python train.py --n_layer=9 --d_model=160 --n_head=5 --n_kv_head=5 --head_dim=32 --d_mlp=640 --vocab_size=4096 --activation="gelu" --norm="layernorm" --norm_place="pre" --norm_eps=1e-05 --positions="alibi" --qk_norm=false --attn_scale=0.177 --bias="all" --tie_embeddings=true --parallel_block=false --init="normal" --init_std_qkv=0.0157 --init_std_o=0.00371 --init_std_up=0.0157 --init_std_down=0.00371 --optimizer="muon_variant" --lr=0.00152 --lr_mult_down=0.7 --lr_head=0.00559 --grad_clip=0.5 --warmup_steps=200 --schedule="wsd" --decay_fraction=0.945 --decay_shape="linear" --final_lr_fraction=0.05 --batch_tokens=16384 --seq_len=512 --doc_mask=true --train_tokens=121200000 --steps=7398 --dataset="wikipedia_en"
MLP neurons of a small language model. Each row is named by its layer, matrix (up: input weights) and neuron, and shows model dimensions 16-111. Each number is 200 + 20 x the weight over its row's rms, rounded and kept within 0 to 999.
Before each neuron's rows, "fires on" lists the tokens most often at its 100 highest values on Wikipedia text that the model never trained on.

fires on: ",", "),", ")", " as", "."
L6.up380,184,210,195,230,193,217,190,180,185,226,202,197,197,176,230,138,196,219,206,224,228,195,186,224,212,216,181,185,204,176,189,197,200,150,202,198,212,160,190,214,197,200,216,192,185,223,165,161,208,193,232,205,190,200,211,200,189,193,209,224,200,195,168,210,220,256,220,210,199,178,188,195,237,179,197,232,241,170,187,195,193,201,163,187,216,217,218,192,195,203,230,189,210,192,193,186

fires on: " of", " for", "m"
L2.up154,192,242,199,186,177,193,203,193,172,203,230,237,183,206,201,175,201,170,204,221,170,223,197,241,193,222,154,205,205,189,214,222,189,186,191,177,216,166,206,199,244,207,176,192,208,192,210,213,172,228,240,186,201,211,155,231,199,181,233,183,203,204,231,182,213,185,176,215,213,151,192,203,204,165,229,194,203,183,210,194,241,208,211,202,207,232,186,172,227,223,162,198,231,202,176,190

fires on: " ", " the", "A", "D", "0", "ric"
L6.up324,188,182,199,197,178,215,192,173,203,185,222,154,204,203,183,212,200,222,204,228,215,182,183,176,192,223,150,179,201,182,219,219,220,191,189,202,216,222,174,194,204,201,212,218,185,185,179,240,199,239,189,177,229,224,194,190,211,215,180,192,224,213,230,183,233,208,235,233,173,187,194,192,197,213,180,193,192,175,200,200,213,192,165,182,200,186,176,232,208,200,204,188,199,186,198,184

fires on: " S", " Le", " Al", " Re", " se"
L6.up318,192,198,214,190,215,208,203,196,217,233,208,190,193,207,230,194,249,174,184,195,241,140,187,200,231,201,182,194,202,208,208,196,210,191,192,197,211,181,205,173,228,178,176,217,220,192,194,176,179,193,202,217,198,213,209,174,191,199,207,174,201,217,188,197,171,201,170,183,165,245,204,216,221,217,187,191,198,240,203,177,209,188,196,177,236,213,174,205,168,222,211,202,192,179,190,244

fires on: "ig", "f", "ot", "at", "us", "our"
L2.up367,190,195,197,184,199,213,219,178,216,202,216,199,196,202,202,182,201,219,216,209,230,189,217,191,201,260,182,200,192,193,206,175,214,182,197,178,196,188,199,195,209,217,193,217,188,187,194,210,174,218,181,203,193,146,205,162,217,212,206,225,186,183,205,215,194,199,193,191,168,180,224,231,210,204,286,226,172,186,224,206,206,205,197,225,226,196,203,237,207,235,182,182,227,159,186,162

fires on: "in", "il", "ire", "au", "on"
L2.up604,210,196,185,200,197,222,183,196,180,201,199,177,244,230,233,200,202,189,171,211,182,134,217,194,201,199,151,196,235,180,158,186,213,222,184,195,237,218,211,179,204,196,190,164,229,209,201,190,193,202,157,207,179,222,216,200,204,202,175,228,191,209,224,203,189,162,159,217,212,222,203,189,238,160,211,205,200,217,201,197,199,202,204,189,222,237,169,250,186,218,218,197,211,208,223,189

fires on: "y", "l", "al", "ph", "ology", "ian"
L2.up340,205,199,191,223,199,205,207,200,203,228,225,201,214,224,196,210,203,169,202,207,209,213,206,196,193,214,167,198,214,148,223,230,189,204,187,189,169,209,228,222,202,170,199,236,183,190,203,213,205,170,231,213,211,234,195,216,214,210,233,211,196,223,192,195,189,201,240,188,203,199,187,203,186,210,198,206,182,176,178,227,190,229,184,208,205,176,206,226,218,175,179,198,211,232,190,176

fires on: " B", " t", " W"
L6.up496,207,172,209,191,193,177,206,218,161,218,223,174,232,227,201,208,221,207,217,198,204,184,243,221,205,231,228,182,231,170,198,207,214,170,215,221,173,201,173,211,173,193,188,227,187,172,148,224,170,226,220,194,219,207,167,191,231,188,136,198,224,174,218,189,186,212,172,195,239,213,163,231,206,196,173,200,218,198,180,222,189,211,193,193,190,204,194,185,235,196,206,173,202,195,217,232

fires on: " be", " e", " sp", " h", "H", " N"
L6.up609,216,211,199,198,238,201,206,185,184,226,189,237,180,217,178,191,191,229,196,197,176,199,178,200,190,199,177,221,177,205,184,202,186,231,219,165,234,191,199,191,192,187,233,205,216,187,177,203,201,175,201,219,174,201,175,185,161,205,164,201,178,184,185,177,209,210,190,209,189,214,227,204,191,193,180,199,225,191,223,216,212,189,192,246,181,184,209,156,214,190,174,239,215,191,194,254

fires on: "re", " H", ".", "y", "in"
L2.up50,213,216,223,200,150,193,223,195,169,199,225,215,220,248,212,215,207,179,201,186,199,195,211,188,155,215,208,186,224,184,234,192,212,206,175,176,215,238,203,208,217,240,220,195,183,187,169,224,203,190,226,188,190,228,196,177,186,155,190,198,205,194,169,206,200,165,190,170,233,197,195,209,203,200,194,187,194,206,173,178,204,227,245,205,180,190,206,209,169,229,222,194,202,185,193,200

fires on: " d", " ind", " st", "oph", "raph", "D"
L6.up227,222,211,196,177,218,202,201,180,204,230,195,200,212,218,201,182,217,183,246,186,205,215,171,200,181,194,186,178,194,174,173,197,182,209,165,212,166,198,210,224,159,183,173,187,192,212,165,202,213,238,205,236,189,217,161,170,185,176,219,180,215,180,196,188,228,202,185,246,205,165,232,207,199,196,198,196,178,186,176,199,214,190,187,207,187,197,197,218,203,203,199,208,221,192,214,247

fires on: "C", "-c", "-C", "-b", " meth", "B"
L6.up127,184,215,203,213,198,176,181,199,207,172,195,209,230,184,174,155,217,192,204,201,199,195,192,201,197,195,174,223,217,175,202,226,207,201,217,180,188,208,222,237,224,212,234,187,231,194,195,227,220,190,180,206,148,184,189,220,217,175,201,177,209,185,187,191,170,227,201,198,191,206,173,191,192,149,169,204,189,180,167,181,184,213,202,210,190,197,191,202,182,201,178,235,232,235,198,184

fires on: ";", " |", ")", ".", "-"
L2.up43,163,180,190,182,215,208,174,200,206,190,169,206,223,212,194,209,168,211,200,200,197,215,156,160,246,214,225,212,212,171,182,213,190,182,233,209,205,200,187,191,188,206,216,223,193,224,189,196,223,202,173,191,184,194,199,198,199,180,178,208,217,222,187,213,192,246,208,209,221,242,186,183,208,185,199,196,216,204,194,183,200,176,196,194,199,196,202,186,208,216,188,204,209,239,209,190

fires on: "r", " Ar", " tr", "ar", " ar"
L6.up87,242,197,231,178,193,214,203,188,187,176,211,193,197,202,212,172,177,222,200,207,218,197,186,169,246,181,163,212,221,184,197,193,191,193,206,216,201,211,168,231,203,212,210,206,191,173,164,195,219,204,221,187,206,230,194,156,167,211,207,229,220,216,187,222,258,156,163,175,206,184,217,242,217,220,198,194,194,192,209,187,196,182,192,222,203,170,225,170,187,206,213,197,187,173,173,235

fires on: "ist", " first", " player", " name", " leader"
L2.up58,166,206,180,205,199,192,177,202,201,212,205,184,235,214,225,158,178,226,190,194,206,182,178,229,232,206,189,234,205,199,214,201,191,206,170,223,264,193,196,217,213,198,188,186,219,223,183,249,195,210,235,194,246,196,198,206,188,172,180,246,182,180,192,187,203,194,179,224,211,205,178,201,192,201,208,206,199,187,208,240,215,200,186,189,182,206,204,187,218,193,177,198,222,196,201,209

fires on: " "
L6.up118,213,181,221,172,220,209,170,197,171,195,240,198,257,210,184,209,193,174,211,201,214,199,204,190,218,192,199,142,200,188,191,218,182,178,198,214,204,214,208,208,178,208,215,227,218,179,173,212,178,193,218,206,177,227,163,219,199,210,197,224,229,197,221,200,201,220,206,224,175,205,198,168,227,214,225,221,208,182,240,237,194,149,213,206,228,178,186,195,190,217,184,204,170,214,219,220

fires on: "ia", "o", "a", "en", "u"
L6.up442,218,176,216,166,208,170,215,187,221,197,193,210,209,217,197,189,183,220,165,253,210,189,183,207,165,212,204,221,219,219,233,199,207,206,166,202,196,195,187,206,199,207,212,218,176,222,243,173,189,191,196,185,212,195,202,221,221,178,158,206,203,188,180,203,228,224,239,172,208,221,191,181,192,196,202,194,209,196,166,203,191,187,239,162,202,207,185,183,206,208,192,217,193,174,213,194

fires on: "s", "8", "i", "e", "er", "es"
L2.up562,197,179,211,226,145,194,163,172,160,228,227,180,206,193,205,165,224,164,158,188,160,172,218,192,201,175,185,207,216,186,213,185,198,189,205,203,207,197,207,228,222,225,194,171,215,216,198,193,189,190,233,185,202,209,186,193,197,181,194,184,230,202,189,229,180,194,245,219,180,189,206,184,185,184,199,223,198,210,224,201,185,189,187,233,231,195,229,212,202,218,205,211,232,209,184,226

fires on: "=", " of", "-c"
L2.up14,196,238,189,187,211,208,221,212,172,171,199,185,222,196,212,178,187,184,212,206,196,210,204,201,193,186,202,236,205,201,211,210,209,208,202,214,218,184,202,178,161,143,199,206,208,222,200,193,196,203,200,216,169,203,180,209,187,179,183,180,225,239,215,184,195,187,218,193,195,237,232,171,187,201,170,190,233,203,208,199,219,230,196,189,204,204,189,212,189,200,177,193,183,241,220,210

fires on: " |", " up", " ", "arter", " points"
L2.up371,206,185,235,177,184,191,195,195,217,174,219,189,200,213,195,181,193,194,198,219,186,211,174,229,215,208,202,197,191,197,179,261,165,205,197,168,210,170,193,210,195,193,218,188,208,200,185,201,226,196,228,167,206,199,201,194,208,206,200,199,192,217,176,187,206,188,184,206,222,229,178,203,195,186,239,190,214,189,198,201,184,178,154,186,204,203,238,176,173,203,202,219,203,162,210,208

fires on: "ust", ".", "er", "uc", "'", "y"
L2.up44,185,177,224,185,216,184,253,167,216,196,203,183,207,240,222,177,182,174,216,198,227,199,183,171,192,229,202,183,226,199,191,216,217,188,184,178,215,209,222,191,202,207,208,178,164,198,223,198,211,185,215,200,203,210,173,175,249,196,214,226,199,200,167,204,234,193,258,206,208,181,199,196,196,195,203,210,214,197,245,217,202,168,205,200,198,203,236,230,167,186,228,209,209,180,184,195

fires on: "=", "ric", "ce"
L2.up502,170,211,223,202,185,191,195,159,177,237,198,182,203,185,188,152,204,191,183,211,225,183,211,186,212,183,181,207,201,178,219,223,223,211,202,195,207,210,214,194,198,189,158,213,198,203,191,203,226,215,203,198,221,210,209,198,237,186,147,188,219,175,181,197,206,175,215,209,148,214,231,213,207,212,179,209,197,195,239,203,199,245,192,229,182,207,194,232,183,185,163,217,230,229,190,189

fires on: " |", "|", "-", "N", "."
L6.up525,195,196,210,198,203,174,228,171,167,212,233,167,179,233,196,196,174,226,175,201,226,218,235,223,220,208,190,192,192,176,220,187,165,224,168,211,199,205,194,184,205,198,184,210,237,207,199,222,206,215,210,188,216,211,188,178,178,150,169,172,177,197,191,205,185,200,219,192,183,200,187,185,188,180,209,230,163,204,225,222,204,225,195,221,255,216,244,213,226,166,221,201,200,197,235,200

fires on: "at", " |", "ic", "ative", "″N", ","
L2.up444,190,197,213,189,215,247,181,196,242,180,194,190,189,204,199,196,225,230,199,193,185,209,231,184,189,195,203,199,192,184,158,210,194,216,199,209,186,174,221,166,170,166,216,189,196,223,236,171,197,215,224,195,164,183,178,202,218,196,210,188,203,181,158,182,200,209,212,167,158,181,188,213,211,222,222,212,232,226,193,213,184,177,190,202,180,175,188,168,220,226,213,222,185,185,210,211

fires on: " de", " der", "/", " van", ".", "ne"
L6.up364,237,213,192,211,201,200,219,213,174,242,230,221,220,200,220,200,185,172,189,232,189,194,198,204,207,200,196,185,188,166,212,176,158,194,183,214,175,203,194,203,155,185,221,195,229,205,225,167,220,196,176,207,225,197,203,229,189,192,196,178,196,153,192,208,232,179,176,196,236,165,212,194,202,198,213,240,202,189,213,218,196,176,193,188,221,202,219,189,220,187,200,229,200,173,219,237

fires on: ".", "D", "ose"
L6.up24,236,173,206,198,219,211,185,196,172,219,187,198,211,212,230,195,186,172,214,198,245,211,184,183,219,192,180,187,209,187,214,215,204,178,190,219,190,176,187,227,211,216,171,163,214,187,196,210,232,210,246,219,196,196,201,206,204,198,192,195,187,183,209,170,203,196,175,217,188,179,211,219,182,183,195,210,201,179,201,185,249,245,232,187,211,198,214,212,196,202,174,209,213,172,173,201

fires on: "ed", "===", " to", "ived", "orn", "led"
L2.up323,191,231,194,215,212,201,203,188,199,178,227,159,194,171,216,217,191,225,204,205,196,181,182,209,263,177,229,202,183,198,155,186,166,211,221,207,156,209,204,200,190,166,190,219,227,199,193,206,179,199,219,210,235,201,180,246,181,204,198,195,190,206,211,198,232,199,232,183,204,212,190,220,209,233,181,207,208,194,163,209,210,201,212,216,223,210,180,232,206,234,200,197,228,210,248,182

fires on: "i", "is", "es", "o", "y", " who"
L2.up465,217,209,182,186,175,247,197,173,237,220,224,161,194,188,195,192,192,182,233,225,166,189,188,197,206,194,204,201,209,176,248,201,215,196,211,158,203,195,214,213,213,175,195,189,174,210,196,210,196,188,209,185,209,225,198,172,212,178,170,198,186,217,202,207,180,220,203,191,204,209,152,200,184,192,196,192,192,222,205,200,186,164,226,210,201,229,219,203,191,188,217,243,194,189,173,205

fires on: "\n", ".\n\n", " Apps", "°", ")\n", " +"
L6.up56,215,214,234,202,186,191,194,204,218,196,216,192,231,158,190,220,172,169,199,195,243,197,189,229,186,220,189,221,209,178,192,211,184,196,187,164,188,210,202,220,196,213,157,222,228,221,192,202,219,192,183,201,225,189,180,214,191,222,223,174,241,210,208,225,189,195,213,203,215,207,191,197,220,225,160,162,176,210,145,201,219,210,216,212,184,179,178,210,179,210,188,195,196,208,208,209

fires on: "ic", "oc", " sk", "ac"
L6.up214,192,206,192,173,207,234,214,210,175,214,173,197,208,215,220,193,183,221,188,232,200,212,202,216,211,191,186,207,170,153,197,211,212,183,206,211,197,176,233,210,196,237,208,190,186,205,197,183,198,179,183,215,163,201,218,188,193,196,184,201,204,214,171,218,236,194,177,184,175,200,196,216,241,203,160,217,167,174,218,209,206,175,216,197,208,224,195,187,191,182,213,203,208,198,212,187

fires on: " N", " n", " B"
L6.up254,210,203,201,216,223,204,203,186,165,230,219,169,190,211,229,188,175,178,228,199,219,196,249,205,196,224,219,206,210,194,191,181,176,192,218,221,209,199,215,202,128,203,208,159,188,198,202,177,155,165,220,219,186,180,177,181,198,192,185,185,216,210,194,216,179,217,208,180,248,231,190,174,223,201,197,231,212,197,170,186,186,182,188,186,180,213,193,205,187,211,184,212,212,175,217,193

fires on: ")", "on", "or", "red", "il"
L2.up487,176,199,202,183,219,207,171,186,224,222,190,149,233,201,185,204,227,206,177,209,180,200,177,175,170,190,149,183,190,214,183,242,191,195,200,191,204,211,217,214,166,160,231,214,211,199,157,189,247,187,199,246,205,224,207,154,236,201,192,195,178,192,203,161,226,174,178,192,228,216,208,172,169,187,212,200,195,217,202,198,212,193,175,206,209,210,205,211,149,202,166,231,200,210,225,221

fires on: " H", " M", "m", " S", "h"
L6.up264,168,187,200,204,186,230,195,197,171,216,214,245,199,224,180,173,209,218,211,212,219,204,177,238,195,189,198,209,218,188,199,209,163,184,171,174,178,180,179,237,212,169,195,214,186,178,200,228,219,210,230,250,250,185,197,189,183,177,182,189,204,208,224,224,189,215,195,177,169,219,214,198,240,217,203,211,221,223,178,190,215,202,205,207,187,211,199,176,247,191,198,186,214,197,208,178

fires on: " and", ".", "as", " or", "ia"
L6.up399,230,200,222,194,212,190,207,166,194,239,176,195,182,219,192,216,201,216,207,181,170,219,207,179,205,187,182,179,164,182,223,199,184,206,186,206,229,197,221,221,224,196,238,209,204,202,188,190,215,156,194,231,204,199,175,205,214,199,207,175,190,213,153,206,203,183,151,207,210,245,221,191,192,190,190,243,209,211,182,203,222,205,220,217,191,226,187,208,223,197,204,218,199,206,167,187

fires on: " and", ".", ",", ":", "ing", " "
L2.up302,186,211,210,176,178,184,237,221,201,230,168,217,203,217,211,175,190,179,201,201,240,204,212,233,177,208,187,207,171,186,217,183,239,193,178,221,207,185,167,227,205,204,216,190,196,175,198,163,206,190,184,207,195,263,182,187,209,208,181,208,214,223,209,211,207,223,211,190,213,207,214,179,198,205,225,194,224,194,188,206,162,177,169,192,161,223,179,190,206,204,214,193,215,184,164,206

fires on: "or", "ic", " in", "is", "ative", "\n"
L2.up122,224,189,203,183,200,216,212,176,230,185,174,203,157,187,168,181,177,216,262,203,215,179,219,205,182,211,201,206,197,188,224,229,179,188,181,188,208,186,209,195,139,209,235,233,191,205,176,218,203,210,237,188,166,189,217,175,203,193,192,185,166,225,195,189,196,177,202,176,189,180,193,197,188,156,225,204,223,228,206,209,213,192,227,219,201,209,191,240,205,240,225,239,205,203,203,184

fires on: " |", " by", "0", " %", " groups"
L2.up170,226,182,191,189,196,187,215,182,211,183,226,171,227,174,213,166,157,218,182,189,191,226,187,190,210,203,211,183,220,195,209,195,200,235,206,210,183,127,221,185,179,225,208,186,179,202,183,199,205,198,198,214,182,189,164,223,189,222,194,149,224,207,206,221,199,179,180,200,209,200,204,220,204,183,191,206,176,200,183,191,174,208,200,194,145,213,188,220,201,202,156,217,186,156,216,174

fires on: ".", "up", "30"
L2.up34,173,195,232,226,184,190,202,210,184,227,237,211,238,212,213,181,199,164,206,184,197,217,208,192,199,174,201,190,169,194,204,206,195,235,218,212,176,183,186,216,190,236,200,201,185,198,188,192,199,229,191,197,167,197,158,181,199,174,217,205,235,191,232,221,212,193,179,196,223,217,178,187,192,237,201,181,182,194,196,215,178,194,228,181,201,196,188,184,207,165,189,175,226,231,179,209

fires on: "b", "est", "\"", " ("
L2.up206,197,201,217,184,164,186,228,197,227,235,212,190,161,193,222,154,205,212,180,200,219,214,194,201,187,202,200,220,203,171,223,182,212,232,218,227,209,231,205,199,195,198,208,213,150,222,198,168,152,216,210,193,197,191,211,182,188,214,153,167,177,168,177,226,199,187,204,215,209,186,199,164,206,197,189,199,195,193,226,238,192,192,210,193,202,167,206,195,183,198,231,204,227,218,203,215

fires on: ".", "ated", " on", "al", " by", "on"
L2.up335,217,225,205,195,203,196,185,234,205,222,200,191,212,216,199,188,197,186,208,145,210,211,216,174,204,193,173,199,166,218,210,185,226,222,220,202,181,232,199,226,242,174,186,177,173,200,192,198,247,229,189,195,183,237,195,128,198,189,169,235,190,188,215,190,199,204,173,189,212,202,169,215,160,220,199,223,212,213,190,212,213,203,196,211,208,203,195,198,228,209,192,198,212,222,208,232

fires on: " G", " R", " M", " B", "erm"
L6.up603,206,203,162,179,196,209,184,211,203,200,194,193,165,213,184,201,226,194,172,232,192,190,220,178,240,184,187,237,173,185,205,162,163,200,197,183,203,190,211,210,175,221,195,201,206,206,185,200,174,205,242,171,232,195,186,201,189,203,160,198,229,170,174,184,190,226,191,237,181,226,177,200,198,204,174,226,208,244,144,199,192,193,203,174,229,215,204,202,187,190,216,191,203,212,193,205

fires on: "'", "o", "ut", "u"
L2.up245,185,210,215,154,215,183,240,169,201,193,204,218,245,223,161,204,209,194,200,195,188,211,193,200,183,184,219,218,233,245,185,189,192,196,177,215,197,194,209,223,212,210,227,219,182,207,222,185,205,201,204,207,185,173,194,156,203,196,191,172,200,171,197,227,198,217,208,179,174,197,226,211,189,223,228,189,219,192,204,201,183,157,227,198,218,181,188,196,207,229,200,196,205,184,200,239

fires on: "\"", "a", "ch", "á", "'", "ad"
L2.up289,200,231,202,188,171,197,204,209,163,199,166,208,209,209,225,169,176,221,206,198,222,197,163,165,196,174,210,194,186,205,242,200,186,167,201,227,192,201,219,224,160,164,159,211,194,200,214,202,199,222,215,240,192,177,178,204,143,184,218,165,215,206,184,205,200,198,238,188,176,187,225,188,192,226,222,215,195,193,228,211,208,222,201,184,182,198,215,194,212,219,181,197,193,194,208,209

fires on: " g", " ar", " che", " G"
L6.up638,196,172,172,209,183,204,172,184,194,233,183,228,215,215,229,216,140,178,206,210,218,198,212,176,225,205,217,176,202,213,211,227,216,187,186,154,199,227,221,200,202,213,195,207,198,220,193,201,193,206,178,190,209,199,220,190,138,197,217,202,205,203,189,201,203,225,190,192,227,159,163,194,222,196,182,195,201,188,194,186,217,216,182,226,190,202,158,166,201,207,211,184,163,243,232,187

fires on: "p", "P", "th", "ap", "t"
L2.up574,216,231,210,207,218,187,163,212,215,194,183,193,201,220,205,195,255,174,201,206,177,184,211,201,209,200,224,242,198,202,172,225,212,196,191,139,189,215,218,202,228,251,239,197,203,212,228,198,240,228,220,205,192,191,200,215,180,195,244,186,212,208,192,178,176,184,210,187,199,202,204,196,198,210,197,220,230,185,207,192,207,192,186,165,198,221,161,210,202,196,199,192,215,232,179,188

fires on: "ing", "es", "ated", "ed"
L2.up533,187,220,201,150,228,211,188,246,167,199,193,208,192,208,201,217,200,188,199,205,217,220,154,219,206,167,188,180,208,222,185,239,218,196,213,215,213,201,191,203,223,182,208,173,181,219,178,175,188,194,226,170,192,202,201,149,193,187,206,182,250,206,200,230,168,233,193,190,208,230,190,201,207,162,197,199,229,191,196,205,204,227,175,215,190,180,178,198,189,192,186,223,183,166,194,195

fires on: " of", " as", " o", " de", " /"
L6.up200,193,251,202,202,226,235,198,192,150,187,210,204,203,203,232,200,170,227,183,156,179,225,173,182,189,183,179,193,201,155,181,233,223,177,201,226,226,191,160,190,213,190,227,199,214,183,210,171,232,194,181,208,225,229,212,212,206,197,183,222,242,221,218,208,182,195,206,184,203,196,208,201,210,166,210,230,190,218,206,164,204,194,213,179,210,190,168,183,244,212,200,213,220,201,234,217

fires on: " |", "="
L2.up543,209,229,215,187,208,177,182,204,136,200,197,213,248,225,207,137,175,216,222,171,220,212,175,177,206,200,211,214,197,215,197,226,160,183,188,219,208,231,168,202,193,227,244,174,182,222,188,203,219,202,191,208,181,203,165,176,193,189,177,212,213,220,212,211,214,212,203,190,192,218,166,196,202,180,209,201,259,217,191,208,205,241,215,214,204,189,179,198,253,158,167,212,203,199,227,188

fires on: "\"", ")", " –"
L2.up424,204,163,221,199,233,187,175,204,170,206,205,167,200,192,209,201,190,229,207,166,206,206,237,197,160,206,190,190,171,201,198,210,146,185,184,201,196,168,169,193,224,221,172,223,213,153,207,192,171,210,221,213,181,239,213,182,202,181,204,195,215,204,196,211,212,230,201,156,240,201,188,195,195,210,214,180,176,186,180,194,247,206,244,211,209,238,191,204,158,227,200,216,184,184,188,208

fires on: "es", "e", "s", "urg", "ks", "pts"
L2.up571,208,192,199,204,159,189,179,197,214,195,181,171,210,218,161,179,201,198,185,222,210,204,179,214,173,180,220,210,201,192,232,199,217,241,188,182,197,179,209,191,184,235,211,203,207,227,140,185,196,220,203,195,202,221,170,190,205,221,182,181,225,205,172,193,219,228,218,233,212,209,211,203,164,208,214,214,206,175,226,214,186,189,173,223,209,195,182,191,206,217,212,206,189,211,243,196

fires on: " \"", ".", "===", "-", "ise", "ose"
L6.up586,224,221,205,218,196,171,207,169,185,203,218,163,219,244,207,190,214,228,218,190,240,218,211,193,184,204,209,190,180,180,189,230,206,225,216,182,194,201,195,218,224,175,190,185,221,192,212,177,214,182,201,180,219,202,183,172,173,198,197,187,177,207,163,182,217,212,199,191,210,184,217,219,163,202,221,245,210,218,186,236,186,198,211,203,195,189,210,213,195,203,193,195,261,192,210,219

fires on: ".", "\"", "\".", ")"
L2.up586,220,201,222,209,201,223,210,176,176,203,193,172,192,173,199,182,220,205,161,205,229,188,215,207,186,180,199,205,175,208,195,222,207,203,191,236,193,186,167,184,171,178,209,213,219,191,205,203,222,227,178,187,164,223,197,206,196,189,167,209,218,200,215,201,180,174,189,218,178,247,193,227,190,227,217,164,191,189,182,183,209,239,223,201,174,203,188,193,208,196,199,214,218,202,223,202

fires on: ".", ",", " |", ")"
L2.up153,226,204,232,190,185,202,177,253,173,208,188,215,220,215,179,175,220,176,179,192,213,181,187,157,170,209,199,183,235,189,203,220,184,184,172,198,202,194,197,189,187,220,200,211,199,234,234,177,218,200,196,191,204,206,192,180,203,210,235,186,242,208,182,208,164,221,237,198,224,203,195,218,225,186,218,202,195,205,170,183,187,194,208,207,239,205,190,217,232,160,216,184,177,230,193,186

fires on: "s", "es", "omb", "p", "ec", "is"
L2.up48,237,174,243,227,181,216,156,198,202,198,216,187,176,189,188,209,172,213,175,244,227,192,192,216,215,187,188,221,163,217,154,244,201,219,182,218,252,220,175,175,177,223,194,196,187,223,172,209,179,211,185,209,180,181,203,184,222,182,195,199,213,166,188,215,162,227,198,197,193,228,189,195,173,190,217,184,226,198,200,223,234,179,226,226,188,187,201,195,223,200,207,208,225,209,212,185

fires on: " |", "el", "icle", "ial", "9", " was"
L2.up578,187,174,231,231,213,185,171,188,173,226,187,156,212,225,201,176,199,206,199,214,192,191,174,211,230,181,161,203,197,204,190,187,159,195,194,201,201,213,204,233,189,215,202,217,195,261,165,200,216,212,217,178,202,196,207,206,178,209,196,217,220,220,194,211,217,183,233,190,175,165,160,198,212,172,189,223,234,181,197,178,209,170,198,223,217,222,194,168,201,183,182,233,233,207,215,215

fires on: " in", " to", " qu", " should", " can", " could"
L6.up239,189,208,237,216,208,202,197,193,216,158,185,217,191,218,221,234,162,191,210,212,209,190,220,226,207,229,207,189,200,177,228,159,142,188,225,199,252,209,195,222,196,184,221,205,225,226,220,220,171,205,151,227,205,175,166,182,176,195,212,178,226,226,176,198,229,190,206,174,150,188,159,227,185,207,179,227,212,172,169,201,192,195,211,217,190,216,203,191,213,220,213,228,183,188,215,209

fires on: "ust", ",", ".", ".,", "″N", "es"
L2.up102,197,239,208,217,201,191,182,189,191,194,192,174,223,180,242,173,161,181,214,205,191,215,214,208,189,197,219,207,220,238,216,197,191,238,177,169,190,210,223,189,202,164,215,196,154,197,191,210,212,205,193,198,192,219,171,187,205,211,205,195,180,210,184,191,191,196,184,232,213,226,159,190,196,207,227,157,181,188,212,223,242,207,208,181,166,202,159,190,185,189,200,200,221,221,189,179

fires on: " |", " to", "ic", "ical", " and", "or"
L2.up618,211,179,242,179,179,211,179,193,205,189,157,212,198,227,206,197,176,206,198,167,177,216,180,198,214,217,234,201,203,187,171,217,165,211,209,186,167,206,199,156,172,224,227,171,206,241,186,200,218,191,227,229,210,202,201,189,220,254,219,142,192,191,209,203,185,214,210,187,201,215,200,189,211,193,184,187,176,202,195,162,217,195,193,186,174,216,216,196,190,217,220,220,197,201,211,199

fires on: " ", "0", "2", "az", "1", " his"
L6.up476,178,207,207,216,218,187,178,169,180,194,223,179,229,231,216,180,233,189,208,225,217,195,177,185,179,215,199,174,227,165,184,156,210,188,227,198,193,219,172,220,191,210,184,244,171,211,179,198,205,199,221,199,187,203,228,213,217,203,198,187,202,208,209,241,208,218,196,220,193,206,175,197,203,215,189,226,189,238,226,223,230,215,212,215,246,212,186,194,154,212,205,188,158,183,218,201